Weights of a small transformer language model.
Size: width 320, 10 heads of 32, vocabulary 8192, 19.8M parameters.
Architecture: RMSNorm before each block, no biases in attention or MLP, untied embeddings.
MLP neurons of a small language model. Each row is named by its layer, matrix (gate and up: input weights; down: output weights) and neuron, and shows model dimensions 48-303. Each number is 128 + 24 x the weight over its row's rms, rounded and kept within 0 to 255. Numbers have three digits each. A neuron's up and down rows have the sign that makes its largest values positive.
After each neuron's rows, "fires on" lists the tokens most often at its 100 highest values on Wikipedia text that the model never trained on. A number after a token or word is its count.

L7.gate310:149122134102093165113151098141117118137134132138120130126148103126114088130114119124145148137148145094128109129114111106145137137126121104133148148103094138126157116126155158166146094111091135101119096098077122118120140110175159124148146133078135080102121133144170109109121122148132123130134103092124121116140169138098087154138119136162132144103095163106146126131143092108091140157145098123088129098120091183137187132146136139116125070164147132155155138134133146159124112133147121098108128150127118148143119118153041130114152138096129156144161135092126055137150099131125081120066174139151110132138171120070102091135099141121117134098144139133133160148096178108127174103100159155095136101111119171186157152132098158127127126122088131084110128146140128112147071119147122
L7.up310:090126155145130119124075120099131137115141094084122171139129128127142131135171163113143093100106129125147140134149183152112133127128166135126117145110149127159072111133128102129095174142113137097158164189170134118124114171070087114131127117168152154129149142117114145126145137118097120098115131185139111154129094134158167091079134137118118126153123093134122128168122157135131121119141151161121113163135134107132107126103139115144089154151081125140082117117124124123112119130137097101110125149119093129143120125124162131164140119125133125107128117126156189114110143159139168136141087116122127124141107105181165124081114116155139123153143131125129106103148106158142111179146132135171097152148173113108140149121136116147112165116132117111130094127136162147121144130107144
L7.down310:145141087100137140119147097113129126151159133128107101119184124128120096102077109115146152145138184109110103103078101139141133135130105091160149129126144153159154159145133150124120109099108138148114105046116119178185135097155150138146124138125116113093147144087133107124103113135118116134166124080117137091141152126114091126128135119168125135143115154111158132134147113158106132162152101111089138092116079177125138148150110168155151135173145124129136153126128145132097101124129140118154137137124139106133085148145078130129126136104175146152149124116100101129167122104127099099104169167134123137132171102078127161130106140131126144093132152133120164158097195136129158083113143159120138064115111167110137137109140153148131119143116109075112151148148103099157099088155121
fires on: "'" 80, "(" 5

L4.gate487:163131169133148131116190108122074167097112062133111151161140134112146124159141138131143103103196118133153117138088098074144137109106126165094144148111094144132147161140142115113131143115149133115147070125139125114124102106137135118138106139146072096131101145125153089137142117157145125125122107116101166116122103124107141123096131140115106122135136136113117140132128174164159098145102135111144085137105183140130116159104148101121088137136113114192137103133139150117144136097139146092165134115140148081145061146104133095107149163138160107128126130106120156118134142128111142119070158084126105134144122152138155123119093184124139196105095112120136155170138141149123127124174107147139076160155141107155156137129130129100110152135132118159119118143131106147156154150131136
L4.up487:123136120145111107153128133106085118105110124135156156110116110110108131156142125152182120118155112150125175124165087123154105109095135129116168088184102107130163100170107172127149155115138183142116075170127084160133133109108151116126135064155143099125143155108141137095092116157152101094151135162118147095107157151199120131099087108102132136137158140122122143151110113149159108119170139098104105097100148171133123123107106120142122143152138079152146116152118150119103147118134100154112168159113122130116128132118108107097127149165171117115135098105094135165160107156119104085110121140106102109110164099146194123141107158126147126139164108077149146149121121113094147112134154136156113150158120111081125112170133085142117146141124137132099130124115109124139141145114138
L4.down487:129121137106139149127148129148141111099136114116182124110180070133098121187088105110151141122144156124122119115155183115156108116131127104065076104125078175174127154125153121140148141118129134133184108116131105116122113108158159090168119096120065122151168097101093136150163124088140130203147123152114154144133125100128117135098122081124099155132166152161133183125097154139094102134164122098133154089100164115152099128122167118125100120143148141137075136199127125137134100106118096161115113088124121137140127159114154125145133107139144118109113095155120114151119137166123106145132147104182117112103125093110152137094097104125135159143137125128109115120106122125144124140143125114149095139115170127120157142124154133098129093165131100155102123155120135139120126133141143
fires on: " |" 84, ";" 9, "|" 5

L2.gate310:146152136124070124094138138150146121132117152112156050154136113142145150097092142169133092145136150120101142104127145136118152123124125153125134079125098129124122111104101150103133134113160137141092149128080134119142182147097109147126154135083138151117135148128151157153123109123125127124140118124134135127111119132129103123106101150130128100160085101095103133096116134132107166117123117139141159100108121129138172133162126132104133094130114113141108145083112117127099133137129138106133129085107114148132099156131093075126146100123121108146170102107207186140158139133115123166158133096138150145137125109181145150129140161115126094108124166141117123173140091062134131135118147064090120112141113132076119120141123094115110141163145127142112153168109135112144125109144139
L2.up310:121170142152097073073115106121118156130133128126134146110138150105098121118150176111138092095163106136106128118138130159131127101112168143115107104119122066130115136147180169171142122073133125139092126099111131160118173154158125108122136116110138086113160135149120126123103118092089140084147098133156102164098135099151119142100109160140119103143115133108102153124173113146129175153143096110141139084146136137108198131140141145170137087125111159143095121104128105189118095160106123098121141121159174134123065119153159116137117143147125128111112103128105172110157129118113134132136125144129136151122126120126156122147122142139117090089118111149097121132162102092165159140105151139142118092108152160117142140129151130145081071153149113108196122172169125137128146114138167
L2.down310:158170160086098120050163103139100127108109173130142092087094151155171120144115141109125131117169149115081156115151130118136109136114110129143126074126094115106084155119156183102124110168111129111114128083146104117143156143134122136147143137131163136116123156103189157156166112105147137094134129145128137111102147113136116172099074120117136086131085086122134114125145133129134129103098122138152152122109106132093117107126170160125127059157086085121127131097133120088146123131071134100134119110181108140132131147148117099131161160079112086152131146128159159120135142102129124147152110090154117123134133150140141156133124126166105086111086174140136102142129125127143158140088183098112120107113095125123123094185103112115142137128131126123120157163156169123131166121146127
fires on: "-" 86, "la" 8, "pa" 4

L9.gate25:118133107087128116148140123120089128119109122163149113092114127114079128150182145129092105118128160101126126150101132124171136105137069129129139133143118103137142121140133157134144134131155144108076149166139124110133105097100087165174147148125141123143134113116111158143127106129117127166115131102133144075074158138092139141116123088128162137119095163130179117139157176146122147128097113110121128148154128127114120086124118119117079133139053129137112135115147086166122142064135138108148135092138105079111094095143121098115113142155171062139105109129104127115135145153110140139082162106095133123100088077143115155127129111142110137138153110121155105066145114149074104127125109126137090134116106098169150106122144150129149158143109104161158160116148078125132145157113094
L9.up25:094104150064103090136087133138121124139097122107102133134115144128095125139152178149116140119092109122125124140126145128146124137143122122129089111123108133133127124111138090106116096113142140151070095196146104103105083148132185135089128150163143128121114142149125146130174188117126136152130156095124089139121119129130172121070109130178138106134121133113131078097103158099147132136171118133101147119141118132148166091157152101156127087137116111122115100069107097117125124096112123116122140102142133081132130124155098117111100147117130142141144126091117143116154140153129139145095127119143125109110102089137111146140098127148145203094108106131110128096158149162127078154131166164117093109124097128157150115142168190118099169129126117149118128141095141113140138152126154
L9.down25:161084135193170132116160152152109155093106094108118112143149155139134144140132105119147109155104138149142140105144119099130083125130117124112166150137117150142135123128146156133103156128124181110132094172079179135104124125119143130065060136150135115169137114117094134177147207121169110116108072111119118142089112165118144177133095170112136145139125080119135090089132128135078135102123136147090133128126133166123140166126149149144117120143111126144150104116101131130155135140127123088121099134144149182128182101120146164153110135132166116094170136137121144159135121091126105141147109148162097124119155199192115145142096111106112128113109148079141111135154115107150118155134148143129126079142149110123110138171104164085139149127101166142148100119142102133112174124138130
fires on: " |" 43, ";" 12, "/" 11, "|" 6

L4.gate702:131150149163129103146148108131084115192098113135083113150097114110131088117168165167116139107145100127145134113147134126128052139134124142099095156137096091114134134175098156110130095117162142166111125095121128152155073124145178089146132145132116132171110122113159082121100115120136124121095114157123152121138086142093155085103087101129176111080125144137136110118123125164101111100110115143169087153102125075132090122115189122128098125111081148087128111123087155134172101120129169112149158126168115122146143102130133112092157146132138136117085142125136092157120124112112136137136107125105138118126149137151140159123139161125130183134115128126134130150110165161114129157086143136104151175079149157128104142107134133137152128122174123164117107144082122116165113120080096
L4.up702:150110136128160147151094159135078139144115106160132134116119089116116105130145152153110143116118133146153125201156132158144123133127105140131147076102130067128166117109118139153110110121130080150078113139118104179123127137113139102114145131113114137122138130128141110135121143123115106166164171105100154118155109136132140115155140146150129110087101114139125135147154153117161124126122148099139145162120083155164148126093118122126087153162095138108110125140132138122086131114128124125178118160144110132128119170125101097180145118142069149135154114094149134106114132152112104141122138147104124160074129106100160126116131150141122120108129087146160128179127156130161109117136161112107141137143117153126128142127128099085114155138127100141163131140131090093124111071133094
L4.down702:110080153175078101139112122164135144059150109160156107117128104154161143104126150145124151108138150192175124106119094135110138154117108137159080098138160128129114137109169128139130153120132154104142141071090181105110107133130130112107145157149150159145158124118084126131117062166097151100148130169153103073112094103142124161127124149094117100191128117119122124152151128142139148092133185119111119109136124125135133110152114169126119138156092109099094123171134102133092176119132093147122141163111148120119127109119141123102140116136089079114156133149142154139132086122103136144090101104088141125091124129126118112095109128109116148100098112131120127128094103127151158134125127104169095140083149120136136165168181119132154108135114156161116132105154102143140105137146121
fires on: " |" 22, "|" 21, " that" 12, " later" 9, ":" 6

L6.gate742:133135095140110098138102091140145126083152189159151114088127141145164119070148137099106112154126170109086155124181100138133139163125124170135133166140154123145177097144117133116125138122121117106149117054159134151140142149131135114163122122137127150193138084125115125137151114134104113148116153080124127131102117110135121138192128156109113162110098120129123083104143175105111106128097087158118147176171161154076124149129125198162140102116163132118102100148123138119109124096072129112124114097138109137106084110135172107121095158144121162110114141158087128120175157121100098114081163090145114125084144138173150135120110130112131166109138118115135133138120135140121141152120152073118120130106110068140106181129146118105141117127136103127113107148124144122123137126138119
L6.up742:111141090120103156108180100117141128094131181178090150118154112115138120121109137127153148134129095128143124118098146118111127146154119173129091132139104156153128132100144107158129155152127139136126134100174119079119136139108145123131103124146106131130095142123161123149115127147151110091175141151161158132147151135184121150124101092095143123124099103108110121092151126139123087117157091099151158153147095143130158131099074150142156078135141141124109177143128113142116166121164110111134114158080129106128117141176144156179103107130137109123122123109109127181123139082081084153136114118101148146102127160085095131123087114123104148126116124148107105103107125117158146114138143150115120135084115152157118157108116184135161100132177170164143130120172123126139105125116164
L6.down742:122149106142078122109119128152142150130123159119099124095147150098090119104093118106105146153114122103114125175134109124150111150115170134137132155139159115126116132097088110140090132122113154116121123115189096138160154144151153106153144088177107114110136165132176140126153107135130146113098171139056168126139165089123148124106123132138155141096112160132117114143173139123137108106109124165174134162170136101106102116095133168157110105122124087093116139110100107134130168120113124112144133125101098130118118168131119164127074153156156097169118173118130106131162108122096119139181074129135065127080151072104116105113130095105146174114095117101099159100108108171170094139136136113128147156137113151106114126099117112105132123100134122115128118133146133129134115175151136
fires on: "-" 42, " in" 11, " and" 7, " as" 7, " than" 6

L9.gate470:097107109125077128147164105157125138114138124132106121120132132138120140113085158118109119135097095153138153111063129103143122150117127142138128127103089127108103120150116130103114162097100159145171108099143150137137142075138116117129121196128117141174082145125123143097110137116099155100112166104091139095124166189126137124144111100134105150121161138143138143128110153106133081126130118154104133118117150130123120122125133139182122093159073154110117060097159125108097109090159138111142127125125153101073129143115109116165123192120124100173128105125132147119114110106160135115156126140109119101103120113163132145118159153143093141119120124161118155121103108124114119094091129101131145145097081089084140073108109118117145130158128123133099147145147158036145119129135141
L9.up470:137118145125126127144167104164151126155158134157133155152148137133104140128149181108097151147082144100119114117071131112099156129145140112131152166146119138123089141119093108108118125116130124122092134111124107177081158167110186134132089185136140146094143101137134090155138102085098146111119166155122064123117090158153168153127150102114122179124167135101129125132112121127156095118189117074122103153109107177126105162124081104163123081198114147128134119119110148080117130134119125119138158112139153121107112101135117122143108132069082131098116170128121164136121122145126159122124116122147102169099128111131104111131133126143154101151139124101132148159120104158139118141130139091130106117120123114107136140114122139099162119144110108102155138155145179098148177100108132
L9.down470:173065148120110104137142145179131083146136134134137162152089136140121136102127129107096143121121145145113129108137087130121148140157154159130146121121120110115108159157140168152146158103127138135123134040122128120075097126124129119088112110143162146199153132173131129126102197158134122135103146123145119128106117103135168134127123128102085098120131086089075102121096120129122180148157127135104134144143116147145149139123133084171147107125159148107111135089109141150140118113098081156121164137136133126099100100094145104131147128129121100100127096115159152126144126114125109159130132138123105114082123190145104114129161148162121102150097113111141083161160118126103090181099125152119113153110140124116109123174107123098130098126125169164148088157150107094127115117133146
fires on: " |" 63, " a" 8, "–" 6, "|" 6, " to" 4, " of" 4

L4.gate148:111121155111132155146131130128098143094137123087093106126069137148138115122149130133122090075127148091096134079169091068147135136127118140141093154109141091130118136117106099166133089130118117147131143049098122136121115128145156162124121120126144109133146121094128110184156135149155135131120078131123172112105126131129165131131118134144116117110115080096115100116110133087124112121134154116143153122152149156102128128142150138110150106093115120130148110096150149138130127124137135126143145105145111122147160084078199129132162118169120107116155101148186106147131095140116137125145149136071120141125110170124113123138119109108146115113145170100153108135168146167092099146162132108135100149144098072164134157127132121140103112119106088139116127125122136114124114098108100
L4.up148:128119144119147105102105138145135136105151141158118108138136130101137104125174105101103125132097137131074100110129107111123094142130165182132151103152106121126087141079160085182172093115123103116124127159116123132082086178051128153120100124123140147122133135145133070165142150120126099137091105125153148129133141124144188101136141125096142177112143130142162116111120113129123130138131113119135115160150145093125125123099141127146149141110135143112166144085116127113170167152118122122134125121177117091130175116082102144171112097114136120140155144082140126082173139175125138142115125102134160143138139132073125134130125128124133153161123139128119137103165112140091078122083124130121123163151147187102108178115165146146125137118189183100151118173127111125089133154143123
L4.down148:133129168138132147096115162112123149136088141099104109134142180130138091150145126129118155106121140135140156112138086128168125153148117112175125122103136135131141122090146170112127176091117142119114134203097153170102142105147124105127124137102100129149141098111146123145132077125132116126115107144129102149111117119074123142138170142122139113169149095113154120110089134137086152141134127107142148128107144135115194104119107107098146136160122123061145152133123105129151113162155154132110149132123120100134134121139130135151200143138119142122100115077144094124127144153093131170152133096130086160100126114177121112125146175113140118128146110111141161098133146149188091108137149156138130153128098135149170120156117124188122144144113138157130188121110123141109117149125147
fires on: " |" 59, ";" 9, "." 7, "″" 6, "lu" 4

L7.gate424:142100120134129160141135136144118108131132131161103137095127115169192114138117138099129116144131098122117142105117128138097134155124133097132135139127184137122091092091140146156148176113144096126137135133125067109192139083126089092149181131122117129089159088093134150148128109128090123122163145137152134130134107088086087085141093111094126121109144112094154167128095152108121144151081119145086128120135161181136097085110127134115132075131127090113101169143104083138133127123116087125191119120138112122110133138113155118116121134155140150082138135135137163121160137095124163121108170161079120172121153152134157131109147126097131136100151087101121121136147136124160149156114131062114165132135104113174136068122157139122123152113100127135126149164109097118103070092070164
L7.up424:163091117121161135143115128179137147115138103112138107124173148129144119116109105127117112126132110095110092126099082115129165095121108100155140122089115102181095112136187142166126126119156096100173088183139126160103160084166119130113150139152162114124090128106097172150139089179110144102121154132137094119170148126104110076154101110103086101107157132151113152088122161157142157166162136152125118145131107116127141153159128141112123159104130101125144110148163108128108124130167090135102108086112110138107105128110127088127121147096146152140114112131156143146149113128125113137131128147104113103108142170131133103119076134121155136145101123115129135105107074137131121134173088092080174112136109120104095142107121148192136086128135102094147182184145121135102114093125120
L7.down424:126125100104131134163112129150095124123137127136127174101110154122155140121143143070154086131152129144164093129101131086116133145158155077123135141125131116099119105129166102155148150122094170151155130211181144156092147160104119106122178143130146121106122106124097111137087148148135151105164102133136149151173089118092126137140090139100068128107112133097105142103098110146166137171098090139131134105144117101122100129101114146121119125133093107116174112177095167134171099090104124152133131153107146135082132121155061145138145115102143121170112136134133113128173119129105089085128151101107146124154130154156105131148118144114140102128154101126102094126111099097120153129108150118158117124107109155128120120122110115173138119157125150113117177159170108137131137104128127
fires on: "\n\n" 73, "-" 20

L6.gate80:142146158152118110103155118145111116126141111164156121145135128161146110119110110139105134094111140165141106104145147137151133117133113118109151093131130171120125150135090168126176193137102097165116126158121130121157093125153099152107134154071106154127096164149117081126138173101131132152150120117098082101116111139133135064130111124130157079141130060107128106107093145125122153139131116132136148164135117150160126090162090125150159148099138135155109119125117126105177179101103120127126101110129118108112112095125123129166138130098171124116113149116112149104103117136137126119127177109128125170132150117081122143091171156139101133106105162144156101094150112132125090113159172108105124128087144135102149130130170117144159129128122129139126150155155140149176077104123099
L6.up80:160160155106125117152107133138100115097126127134140129133093105135118115159103107106117080131128094129116118116118113135121134112117093185134155144150163115119101111126096112100137151126135094159122122123130150125158092109188137169141152135121163126122116064121128098132096138135145096137073121133141123146113153117160132130116163181116141146112149097151116146139099149082140126117124137174144124109130111137164095132172134132098162134055120139109129129103119129126165130173110138129124139151101212092119143092148141111135134124107123124119120124136103111103139117124099152132141146097111157160116074090152087173126126129168128139104142154127168056120125138110150090115122122144119115153090130115119148134118197161138136119143099145157115153132133154108124121110162093
L6.down80:114146124132106130143123177166179071147116126143132122142145138123167134094129094130111147115090170117149131131139136142114132119136121149149152123174119114153088116158114126135114169078124124119125095151109116135121109129122094138123153121116133100149127095115099099129083131118132077122139128146110112162152148109137096137110121116126098154119146106126099139170147109120180148136179161193099133109093127105132080168099161174141134154074099109094141164103119103101090107101140143122161116158085174144069144127154167157108108184123120108115123112127089099122128123130134128134126126111116128158082119119109141108160170133137154087119136172100126126149141138095112130144111146135158142174118128119119134166062126113128179093142097132100149142146101145130111113100168114
fires on: " after" 52, " After" 15, " for" 11, " during" 5, " following" 4

L9.gate460:134130162144188136150148177083144118101154099129113144133128109129106125119130105106090127141114136116104116175082115152128109116102122134109144088104132088128118111081115171101104154149146109120105116131156106164100128144087093084145208135104147155103123145135140154170144127167128132122141141176157111166141154154109109153141129115087134160171073162087138147104138122126130124062109151145103149150177147143103111107138120122103131103122128108106141154146093119157113169123139146085146142138134130139121155122142107073168151072143090104123147125081167133082143113095117156131115106109134128165086112126142156128128102147105134113122139134172159096121150132079114122136121122115123140169124159104129116113095119131140150130133098171149132137167131098158131115121154104
L9.up460:152119150108171131140094145166108125120152137145158104111121093115135113124137144140116072124153161107110164143083121124139146088145083158165135109096148106118135116127155126106115063112136177125128146129154124144137125160114151127157204126109137111141135157111170111107136115164187118111121128128091103134096176145144152128095114112120107111128119164115136125139135097096124100081152082125130118121179112127137167095142098103116114083138093093153155180148093116142073089150130116102110139104147115077122134095112108160104140133129120141097136172105085103127163134153140160142090152137101123152131122131122094119125145139179161152167117143121124087121135104129137129102096142147176147131141157088070129127142156086162147129120117112158122106112102096126147155092114122
L9.down460:157129123100111130123088139150121130173125120129155163072106094088170116131180115097130138128127142164121137131114154122127122147131130118101069117098129116119137120118101129163140108116153137162099137208101106152118148149159139100072082089040114102156137112115166153163091173154150179140130107140097117147110143131139132144115110101148139147156109145102128135128127154136125103120142130135123119172090115104134095131130121172092119121158128099165101105052121131126114135101159122146170138125144101135145117085162125147136150135130136192096154136094132149088099157134152123116130133145112118121098123126169155153098156121095193138132126153132133129122100101133115122103165102153136126102108134113096134085102147115106123142135130125140119079117115159115098119157133149
fires on: " is" 15, " as" 14, "|" 11, " |" 8, " are" 7, " with" 6

L9.gate166:128114116118123116143123159139114084124129090121121109187127153079115112117090125106120106101125150093107143129108113095153122139164142166095114118113112123139122119117116116123128128118105104110104169161139117125121076164128136138122098103103145097146120111098106170080134108120124071090134126122106105128120107119124138146127160155143142146130147148160117160114149147109130123117114084103124133153093105149085131151091115105169133120156100187143159175176129139128145110144139127159153133109143110114119150142123132148150084159131153096091116135112115142150172127107148100115148148107133124107132083117162106134184118114146116106106152118080099147128152111154121154164093117145133135111092137109114156117173115113107189156114122136167107102121107176172142100127112168
L9.up166:093137103115120136114117147098148127152129113153142092104075082103163129125157105099116070129084126115074147112132118122134099170129114142192103188125092137095164099147134145101124138115158130126106107162153138112114131100118173143121106175131134158078159105128111155151160154168141136112092106117112136125126125108119115114142108153115128118151088161139115115130098143150135138121127139112100137152138163123135131111122174109154189123118105135141108180133130123139121092102139110112138160087093145115192109099078104121152112142106103128068122112175100111141114127120135140154109186123088088135172134173143110142069138126137121140122156137139139139138142154141113134130128119118158153118144135099118115094117138118084119129143140132109099189118161108138133153123132078
L9.down166:165168137122134124105149124138130140092079116136128157120124134135125103131135113099094149153146161114163147137141139109124134121124105174138112140160112152150136125126091136155131141138137093142103142088120143119142167133123151148125119162164145166149155110098172133148169158114129122142145100085088161106101141147113146146104077107124120137121188121167166077118120116099079130080130124121125161105161087158094147127087171129155127143099131096136135125102148151211130108109120141118134170158146141087104145107127121139109100152151080103176137083172137076137080131140113113129089112105158147138132127126145117152137128109077144094128132144082142150108100088149150147126131114089111098160137141144127131129155082134107110105160139116184108092100160124127123155121091142
fires on: " |" 56, ":" 16, "-" 8, "|" 6

L6.gate776:140111145126149119112102109174127084119118127136108123139155122136113121065100131079086138124119126172122151125133122112099136111115138187149128093131141104101165137117137123084125137125113123105084120175088145087127090116144140100125104102136090123129128162124129098086119142101129079112114171145158149159105095127142105112109125129132150159130088124126166128152094120083137156089148094131166169138113172136123146121161122155108115135101112133095131137099172097116128137150163115104122107127150131102142139124102137099102084117119163121098159157091134072100143128123093105083102129133129166145163140131148134144116133145143142123133137120112119089168178157114079130134109134129173146123125090118102135181116141134131109080120126143122101160118129184105144106129164134
L6.up776:079119161101116094119113142131125132090131144149118099165154095130120138122081116111116140149132112191125149117128152129095132142108154146157175162154143112132160122152128110116144161109103148140138126161164132102137094086135150147144116133120123130154155136127117112124122139099112127118133114133134107146103107124124141125127144099102155153114122111115117117084108166151109168108159139127150092151129155131162091136115109171117137152126125122125121100118145078104107133138132110070076137106147113087137185151175171097142122070132136097070163155090117114140170124144101115060094156139114151156167154133098159091122137137151140134133098159094139111120136135134120089131134107137115140112144130155114129108085130133089095084084148127142126178114114158132155096071079104
L6.down776:138107121099175081110122127113096102103171141151101099171105148138105123090142117126113130141139113136159130129135121128125158124135134146107114117141132120127127121164146164142167170135124117127159114144142146124124141111163077129144133140126113125116129104136122096134136128084105088137151127114118134152139057114107136131075127127072145150119137103130109119126155155148129150121159115138159131125154103141167106152120114123158110125143115142095126112131117137101120148120119131104123130151110194119127165098176160108159094111109099105105158154154129094120130080138142145075105126129113116129121107083137076105139176116110132160109110086117180124130072075117143109112100170149126128149147114124118143119096155108099135112118154173115106118108144121130109144051129090
fires on: " before" 20, " After" 16, " after" 15, " to" 9, "After" 9, " of" 8

L6.gate544:104132149122104135105145148176126136123113152132142119175103124129144101133118131122113108160149168134099123099128104139118088120136125100110126106141126148109159123100099103135154134130127151149133137107136101171140155137103118148125117120185126130142134128132141195122122143111122170097116140073114146143071162136079099143157167175116145102105112129124091121148118143120119170132118106127112189149174135115153172127154135143074115120128138104131117154128141111140135114114109130134130133137131118134127081139145109169149101127118122154083145122107107114176171158119133108149088124083138120151157137138130118215110151122110078134110118125139137103089083115113144106163101171106152098139099141106181116092123108134095133099108116142122109156168167102155131152138119133
L6.up544:139131105100163111076144130129139115099145102117135131183187157135148081146152103133118071086139123145125068104090118167126099128150129169123122098132115105120170144105090116100120152115105110127103098111127121154169148143133146116149109152132107137153113157131168138152122111100117141148166130053114094149095156115110164114157123128146116109120070107122188108150130127116104128128126114119084124085143123100118147121139143163129134123141119096100157136146127106152134181148114166100124119143136139133105098140148156140121140134130131123132143107063152146115154106119159145150148106108111136128168160141145127176169130138096096135098112103099131090102128111106109133116077115127159116145151132116154117093134086128075107122133154129165111111186133141095097110152096158
L6.down544:116123167151150142185140071146115152093158161157111137153127122126143111132108159117128118109131120092110166098081119163122114125142143108134131122141097082160089157153119121112127130151149168114173160157169137143117119109162134105196124050117098110104138114167137152120147068089088117172117151133147138099151125122108135139170132120118173108113113115138147151109153090160132128106113137129165142159088082096150142094110121124123118104164122106118134096157136137145119139155127097112140131131142086161135124108146152152094130156122142112141135182129115090135154138133145150121111090149103157154154140137135136166107099144165108167127092138131136103156111135135120121150101111112132132163095165166130190072159086171108111152117134146118124120155148141105119125132121100
fires on: " as" 33, "la" 11, " n" 8

L2.gate723:124128159144107139137109136138130094149102110098118112133138139139118108109090123131135073182091128148079112151167141111131130145149122110165166136129095128127101156120115141112068108131120109103101122094075130101130134088160108117138124106135131163146102091123138091137110116130118107127138160155118120086153155153073124145089109134154121142120132113107171128107175146122097111120117174152125089141132158140124164111133199124123124117076155132140156148128139120166156120147076110121150134107118132141131105137158127127158126151111107158158134133137140143162103148123145100169127088108056108118107145148096161210108101125124138076160131113135173125093099152133151112097147105158142131145139134081134143126107126127150122160175106121097145129155150154162131094073146140
L2.up723:108130112125122119142122158129128063174116094093056102095152138145087133101109084115153137131098141142127126113121141161127145101176150146176148074150090134124132135181095131115080153122084167122122096181132143122125128143144141131169146128108152130139112147095089120124113128147130151123106094127154151139105132177077143116122101133125099149142129150115133132118163147148076138151154137128143105129135135124173130124071108122137124118138155064114126136137108126152131111100107119122128159154096120137148142131117130078140116102096113151153132152128130148139135091146090097151134105093100143129144125171092165121144156131142142156149160119129147122126141143122146118139119079171129124152189080118133121133120156145169152171121109112075106125126109102116140103112110130
L2.down723:113132130052129127129097152135120102146152168099106157144137121151117151140138139108123097145131146155138115119118114115091105132146179170177140149098126119138127141112153138136132154106120157136112076176208124113157149104141135103144102131163142103131133142096135148148109097116140172143144159144095129093141097112101192148112155125129121150135115094126133178107155164099173109134134103088114122128120105115137105124160098100143175137175101124159092119104149163131092159180174146140099154133127121133100098168152130168135180109117147103141150134143093124134125137131154114066095149148139145106095147150123118134130115122142172160126108167128107124150108155124151096140132129124131137139158164135105102118157145103134151168124100174191124161150142121128100108094157146
fires on: "-" 24, "o" 12, "on" 9, "s" 9, "ion" 8, "g" 7

L6.gate540:152100140129138108159072130172125129120115092179122120120137137131130127118092110110164117140130110135123116132134115094135126090151133133141121142128155108138143152124134182114096125140149127130147144077130123115135143145135115096131124134130139120148171100123183079126168088145090109087059151153091101153124156148097141128118099101135126123116162154112117123102112132131092178104143113103138164095118145074133178075114117155112082120104122147147126129134087106157113118159074164166117134105134176174106114136117126131103128098109101149116153123133171170099105119106132122132082135159084128147163162113075128107104122123116161108129145168139127146154156131170126110105146154124122149133123116119122123144120118137162112102124098178127082162172137137140116107093128121
L6.up540:122113135078129141149107116136106150150132145131133162140135131120173124116141158101093106095095102130103114127144097151102126097115134161143178142108140140172112133125111103099118152152146109115151097225130161108154176156091118179133119108132133114136156164085104162122180067136118126119109160175145108164149108127134151119087116175168108131139123068141174148103124114190158158119109161145131115176153109158088129125102119117140121107100120115133145092130113129130097100138118104123127138155148090151121072136134125139122135091121086167118149130105158116166154108145127107121111101118086136117136149125134108134115168127161109133152171092126108164084122154156160109131146121119160143107161143143140139086159145136136088080119113111138122148130098147128122119119164164
L6.down540:110114147065098118122132095131116154132177162160076085159115109179123123060157111122141126141148167144155145112124145147133169127134155135184111126083109137165168129148122111154142149128106097138170115099150102102182162102174159109138130138148139102098131107120120125099138164173159142111157126172136147138104124092164121108148095160097114127115140135103157138111128132119127131158127137097124127093191136167121107119143164142120118137119103186125103103101095129149180120111108117140120098153124089115115105081084100136120103101114119123143113118082167097140156123110108129074122111107107146140152127136137107124122085124092157137129124127124115156089136144141155124119117157102110139125147123118113164163118129109124144112135101136114098157140136108146111106083139163
fires on: "-" 56, "'" 20

L4.gate286:136121102143087104130103140159109145135128119156139112153133121119153119142116149122142161134078148169114159154111151102087135142151114118111173168155114162127135114129123114188145152155115093104107111133105160122145136155169131110175114150137169109095089123131161153116107118110107118141095150143148104148134139141122150120141122146151099128101098163162114178135132141085169135112173149108100129173148059144135121092144160129132100124120133132132084126147138158141136142122115121113170104142139080104119111140126160097131115139072081095105136118101139147094076101108167155085122108080122121140133107151128119155145149089132178139116154112118112165134144171111088130152119108108112096076128092123090145149139101133131162127125107113056131151143105132101113074086142155
L4.up286:097108151153111127095095142111110142080149168124102119140080114108178094148136130146159135170123105146116120145099154132152133145129120087148140137127086117123119130143092140154143133126121140136096170161161105124128131150102114158138139128093135119128134143133119160136116110130113118118127151111070152146131131134089059086107115169116115110118063161144137148111133087116066126074142113161123131156156125098140162140133125126116130136095116123156144106120110165160128157164094126113124105115068124136112143099128104154131122155080088127138134111103096148118150117163130130123129136096106136162136134114119100131111150121153117128115143154108108148092124153126185119121066084142108142119136117068120121164166113122123147112110161176135128146135135100159125146128142121
L4.down286:117099136081128143128147151093132144141130133115092106163151155126104122134134132110143140147138077112134148138095147123154111136148123095140136162103094139136109154114099103134091159186159137112135117097136137158151132142140087122153140123153166105141131137133129151121101135106133120139120109135164154130139131091137113126095127140136122084118106136089081101140077130138106140140118124120096142155148133126147106110143147115142081148088079160107105111168142122137126138185133105142155117136112089142113138151123180157125111147143104105070121159097126121102095155104167145099103137113142124200124177123100137122117103056131149156082124120149134125193160151098164121100119131103128104141140113101123129108135099166094104160129139141139125198150094128115140127111139162
fires on: "th" 14, " McK" 13, " tw" 12, " War" 11, "qu" 8, "sp" 5